python train.py --num_hidden_layers=13 --hidden_size=192 --num_attention_heads=6 --num_key_value_heads=1 --head_dim=32 --intermediate_size=768 --vocab_size=8192 --hidden_act="gelu" --norm="layernorm" --norm_place="pre" --norm_eps=1e-05 --positions="rope" --rope_theta=49500.0 --rope_fraction=1.0 --qk_norm=false --attn_scale=0.177 --bias="none" --tie_word_embeddings=true --parallel_block=true --init="normal" --init_std_qkv=0.037 --init_std_o=0.00725 --init_std_up=0.037 --init_std_down=0.00363 --optimizer="muon" --learning_rate=0.00246 --beta1=0.9 --weight_decay=0.024 --lr_head=0.00471 --max_grad_norm=2.0 --warmup_steps=200 --schedule="wsd" --decay_fraction=1.0 --decay_shape="cos" --final_lr_fraction=0.0 --batch_tokens=16384 --max_seq_len=1024 --doc_mask=true --train_tokens=134000000 --max_steps=8179 --dataset="wikipedia_en"
MLP neurons of a small language model. Each row is named by its layer, matrix (up: input weights) and neuron, and shows model dimensions 16-143. Each number is 128 + 32 x the weight over its row's rms, rounded and kept within 0 to 255. Numbers have three digits each.
After each neuron's rows, "fires on" lists the tokens most often at its 100 highest values on Wikipedia text that the model never trained on.

L5.up271:065202088146095157112068124217075174156166102146149072149143090160144115139179143063100122146183096121149117117076079087169081147113158131148187124105110156136137182121116070125120117104166133151155098073127093146111110090095148163137176172107118117150116093114098173093189172128155124121090077126118078082151119171160104109111117093096169112152121114117104109131113165166141124197078
fires on: " |", " (", " ="

L2.up581:096158135072097064213086170110060130123117101172134140117094145132173111095116115113111104108169109138121177144187116100130150126151105110155184149135177130122163130181160100168150119130072156173179136142100118122072100119118130103092183119146142118199121143135143094099102150164113111196129114155179141139086080173152070100100141133122176136143122141143113169120134128130120133134071
fires on: ".", "re", " single", " Film"

L2.up300:147159141156048149111143112128110168119083135167149181164082200157122103112095082112128174103110152095062174137110145176089110103124118105117164134124111140162110148127118165104081081141081172063131141090104115202136125101114113156193191155123081136146153127170137082151121090105133153151122157132160135213081150156117115211093150166090147083103110136134144135165101085123156124181104
fires on: " of", "ability", " =", "magnetic", "ing"

L5.up274:125124106170141137138110168141127158136139120144122108166122108098133090091182168128076096147113101144135109127112105128095117098126136127077131121110110062178081123107180092124120062134103054124034146104134139124077085177178122180139066178107127192176132153111123117141141145088186055188136152146168138072106107115179172123179163085128152144081134156098125115162142078158083067143142
fires on: " ", "0", " and", " an"

L5.up511:058125117168087155106122093146166134134138130132112123105150120100167077088164143149209159157137099118135117137095098054125170130151143157140113108120176143127132069111177092171162102177164135136101103120104165134132140045103069151153153080060090139105138124118077128175132129119129098090179173116121111125169063124159169139114179094180122169172130070092132096192104105140063112083101
fires on: ","

L3.up330:098079118175083106140145155126119143119108091134103144127122091183133185165112204127095100169136180144103143146144094172101191177134149140106158119127128091125167092172063102146212088092157151113090126154051156113128132065030143138145120138116081155100085138087140126100123150177157205102151105123090125098125133136126151145157127145192149162111160104106096124107095133187118082099112
fires on: " ", ".", " the", " there", " There", " this"

L5.up257:140138118145112110088197089166130167133146118105151149150145091146134099162134124107115129111111127231167120155126134171106146120061126149115157085132121139121153152111180073041170093052152139140141120122112113100111123123131113109117120143103143151094155134122134112113138095139165124048116115151140114081184040123120055102107159122050150097135091059130112087129103166150219107140137
fires on: " and", " |", " a", " =", ":", "a"

L2.up623:145162123172114086144119115148127157091164126073144140111076134153087086084128118128096091139108134147132167133119130138122108116056127117085102149121129098121190109118207104126137117138110162174197128133172166132133131101115083190167143100123127113139115081176180203096123077116099105117163130135159089114143176123114146138086175171143134145135141162137134076094163130124032165122167
fires on: "r", "s", " been", "y", "tt"

L3.up481:153110138122140194109101155145064191150118115154147103134099093141197146083134145124167137116083065138113144129197145088080181133114167077127110124123117103125105201127138094131213075154143142165103111160104151106104147096054143152192104091179118144107110171099176063131138107107080101198090173150158134122151158126161117163143120155135081135117102107108071151117133165117045141053152
fires on: ",", " of", "so"

L10.up552:101162070110109099131137121139186146178084160093213140081132116099090124135107096091144135148114101164185181126104155140125066140095162125118151149129152142167148105103130148138128156127132097110158123180164143177200069076140089111134054099118131172144118123096194141194105195103107113133184162118110159090117169121081062075095128140121150158064167106132163129156141098073131098103208
fires on: ".", "0", "1", "2", " "

L5.up378:116112152140080153165184156182093119157143078124145130101122116058134150135157128095124101123130123126127099081156083160107151149181107137042093204170123151120111072144178117138066178153162120144070129125154131103097171162125088175077167184130122099063158122164150128139126115160118160125107103180076118100171135136169114089118149071157140152130125076078154144119094151099142133155109
fires on: " which", " that", " said", " believed", " ", " short"

L2.up463:197150083176152115116088145102145145148068117131060102138141150081160149107196135115099151140099079155166168159129088083107103075086097131095110087088110100137205112199093105141158110108144130143098150106104124087173223163102138152121134122166143153118148170138130149067100156165129145089113180137120124117114168145048195140105108161118125105146122115063110140153049200142176136160129
fires on: "ing", "ed", "s", " only", " both", "."

L2.up295:136126084063118170097115132151162130196158192139152137104142129169197155086123145107099116134140082127118119114159133124167115112071113151069076130132135112111100113125144141164119153145143100091159104111153111121189128141168155153121193142142183138059083095109083166098130120087095134190175092161124088112198121103110117125154042106115120165060136061068039123137127144076114097170132
fires on: "s", "%", "p", " years", " times"

L2.up191:159079148102110132082135202189136152081128150110095173086137149138070159083133157149088099093144145125118100114175136109174162088125145108102156095117077156166109164134139147106063147144201108147146158108124155086174088149133124145054103135140157142115114099140131226165170123105106100127117136144152131116159146110118166130117154137107140133185094192145138130092080179129195155094153
fires on: "s", "%", "\n", ":", "ing", " |"

L3.up508:076216109124121091183103167125149149140167096211114094146187106162130150114145131171114135179133068123084131064140075116107081184192058096113165177132120228121059132154167056123082148106082147123132173129154133096153108102127084122141127123153127134102152142160120163148096121141140113116140179114084123182130146123122170091130122110145153142100071151122118168085173151148163102140101
fires on: "s", "st", " even", "y", " up", "ly"

L6.up123:151155087145081115120121145132149202139150082142159169154078117188135133145104149146104182090164116135081140139131121153114123147084110145096123116121086123177172159133138125155104190097147104052114172166104110109153140119089139121107101153139115146109112116091184140077086173134128089160109108181089135095084076168148151126087135175131140134149143104128079118111103104157170088142111
fires on: " |", "0", " "

L5.up605:120229146110096154176074164166160180124180147078101112134141200140152111092127159113115149123163132120167081115118133073089099097167113155076166181162148169142137153099111085114131118145142144094063135133133127079144149118134099135142152139193138169088139114085091105150133129076087102153120136107168158141144113087137197147133216147130123080160154146089119086093108127103113168131141
fires on: " ", " of", "8", "6", "7", "n"

L2.up516:125180124147105146156112074127178154068108152138114138147127178138065098187098159089128208125097146122132156108158167113147129065107067121074107036054145099080182135118142164089171060145125126139094156140127110193185111123149092158118145080132128150151168154155173104115150112156140180075137164137163095065112208136106131118127152163080096145136119046120167109138133152159148082136125
fires on: "s", " history", ":", "History", " century"

L6.up704:119139137134096142127139095123141113134149141132092102146138136106135085106101169141069155101122167095146137092177157143145118138169140088119084150159113072110178145167155167098158129170174109190160052146153101084137173115120145150164167083121163101097129133152155128098066089132138187145179119162062084099125121122153104114156149079110099112116142119109158139137085109071146126112080
fires on: "8", " that", "9", " which", "6", " who"

L8.up707:145116131147121129115137065152153061128151144202151139157197067106124105165088125109095142039142139139125065156175097102138133111167145146134142125100104152129102158119139142123202108112095087117156132126145149142089119130079157137190161132111108148108113138131133088117086158136106111099176126119123084178119102174098114032208118129203118176126122091136170066186157090127154100126099
fires on: " ", ".", "sum", "s", "ed"

L6.up715:108113088126111105126128098155109166065077088155116115112083101093199109105148141068125108136090124158161112144114193080093119123156120169106115158051172117164122109141158149046179136120185105097172073115135147121094119107157117112128142158115080148108167128130165108117126146120118097152123170131120105168104071146101172086160139097162149187120113126091132111187193127118098122170192
fires on: ".", ",", " ", " and", "in"

L5.up398:144124086160129156120139110125176123097099099148168162138036101151098079144084106114113133162146192133108035187135148156075129113132119123155093115137130099115158130104135151086102169134134108105131131112124137061100068037126154126147130112154133097173177056102109133081123099088176077115095152126099123130136100154117157125133137100140160147158164099082121107084090219166117078135133
fires on: "s", " ", " areas", " cases", " years"

L6.up135:151132133141108135079140178202169159174146099128135157133116143162110099049091162073143187140111129136127116118127137093199142132164125135130128156145070060141141126114131108112101132142095127120069177149108073130156140150138120122038134107114118100165136144101177082047150150122136075132183129135089107128149118140145095121118184173117172088142106151137122044197075128104158163146151
fires on: " (", "-", " \"", " "

L2.up12:121114180085107144105143135134201116079129085125187155101074142109161102150153115172214154123113117119157174205143095046128156135159142094127088084152137128092108171124112120057083151139133107092136142162156153160099131096106141095181075136146089102119115135131113165174108105155141162113116162082087100093141192081091143130085122098114132074132145160154056114147162141126082162092137
fires on: "ing", "s", " of", " =", " was", " were"

L5.up649:130155143131109129108103098103142130188154164161120135104140174105121086159116101118133180100160124086128096160053157128141088073156086130050161183136167164099104122105080116089173132098157177117086112180108110160146109128147122132117188112174083130107096115129104207142108183099108170156116127096139121149131141156147158146114125216095059074121112116139095091149086196158125121165151
fires on: " ", "°", "n", "c", "d", "s"

L5.up477:126149166097136120182166169203125130135105141127158065108147138168128118129195141167158141120135085171154105141086117119095127050101153155024148114070163082073135168178072146114146145124109053084139099120127147145146160163065143192155170141126136139172120130111100096079101104122161111187129132094130149110143116128069165098135138129106176119104123079144138120138102138122181085133154
fires on: "er", "ter", " m", "s"

L2.up490:111127107077090107107193117122177112140174100103116190119133142160125060161205083134142130153100142144157145140175127079071126107113151144139146161137105168190111135125127172126128130119205139149166165143155108182126126139102151104153140123133091133153140112198123074134088069147137169129112136075139118133186118070124092084147145102101122112087168133153109078176132113079105180178105
fires on: "s", "er", "a", "e"

L3.up291:109188130122126154093113112181114085126077121116140128141119109172172142101104119169165144117058101140138119142124172159145132063169181111076139153041135124080122115196164160120065155098153103110073115109088133150168101152113190154126136159122142139162070148123151134098068081096112141160177071100130143104097122137118174131146109152113129097168134079162102186166117066065165141121117
fires on: "th", "s", "ar", "t", "er"

L5.up510:183114121123143233111112110177132152106153117131115031143133096065119090132101143121152170106134110168135081144160155088089109145128130130116117192100116183122039146154153070114144153205158122120083125180107136169129139092141101135115152120132092175148176096162112145097153110162166146161041139137174123173112149123128129085161121129110131117199135125100133152096162124112112157118189
fires on: "9", "te", " of", "7", ",", " "

L2.up545:110145105134092107116140136096143189129126112148117103118167164057038161122124163091090154095159051090100155129112106120140145153107164142072155113108121220147156179098131084160182117087188126170077129115113166125210088114123115181107141108151121104177161153112139155148127122130154139081130165124177121106086145129073144186130132153121140118132099092109144156104109152092115218114101
fires on: " one", "s", ":", " no", "y"

L6.up300:045139123133111130140123063160152148168182159194173097136106123099121153082121110137089140101165105120063107082115123169124148052095185155113083153157124154079142067185143154115125147107158098172144108128112119107162083158143146164155146127178098102131113134127097190109081114151171097123146158166125115134152160151074155127103164131118066158112138144125124166117138134099145138167099
fires on: "s", " number", " years", " one", " length", " part"

L2.up593:128175094104135059145079136126135166159151158152135145168189089117149164108130160155109156100116136153075135179135135098078136087087098157109115092116109123102106141102094121126161077073157107144190149139168112135141161130133103128147119115100111179132152140103129117163057139164138164136128183148043165192110112127058126124179108128104080088131108110141142145118086108110099120138124
fires on: "u", " Mu", "un", "ru", " to", "s"

L6.up201:091120162151122156169134201109127177166156122110151121084129101138153144111157115118160126092118098146134106121091054065091153143138142100125119119167124108162057127156132088121171131117216144150157131134090083153150119134096101118079155136091101171116141119130148085148077049159103140074174124132161178088125124125165095185086053104130198153144138110115101141193098080134129156093094
fires on: ",", ";", "kin", "é", "á", " and"

L5.up160:170151126082120122127123141113183160112147100117123134110153179150183074093085119119159100076110112115141139129152102103125163105146101186093147159134137149136189106076125055157146147127119191124115069122158086110120110163115153065106143072176092115130101138079092149141144139119128172143175121102103121168120048128123169125101148161146172064137101125117150150158131174155097135135117
fires on: "d", "|---|---|", " Candidate", "s", "or"

L2.up643:147148120102124085109096127128159105106216176117139169151115117171127140130106112118112124102132143129111083118170112123156099072112152135110142116136144087075123095116076126116131098159080135170175093198159194142147089116109109144117144151083115109084200105165123182133130121147136130093197172127149112118121161068072123114209199122165131122101163174104139083067059172083141109139168
fires on: "s", "y", "m", "-", "ul"

L6.up23:124150113134077022072109143147211136143079106158167133128132056169160148100180115097120146130121125164116120084119079137150138173106178109126161125118095102097106155135195086153166138154095100131062083172140121128145153144143104107121102198123141154076189125121184069105094145084177140137160105107123161120086125145139121107088140190129131141182135034136115109109133100197178111096160
fires on: "0", " more", " no", " most", " some", ":"

L2.up690:152097081149130158156162136134181086146180125110143148107129149152181127138172130153193143093150062138169155096097122080067139135131104085143131142120107145124177138141161134103185091128204116164102157076119145082139178140123146091155082069160006118143046165121167118117116105168165164124163108083100168150134151065106174134096112127124174108149069129083090148129083143126094147164124
fires on: "es", "ing", "s", "e", "i"

L3.up413:137145217162171199103093173164171122144126118132154052121124126089114155167070126128121133111141143073099122171160143146149120145142171123145107052154145200126148163149112112102169168122097086157095146184123147156127123123113088099080150094065168170100130122158142092132128170103150121103053149124160146104157128157112116135154161078083145173156180129106154104100164119168181133159110
fires on: " of", "la", "9", "2", "il", "0"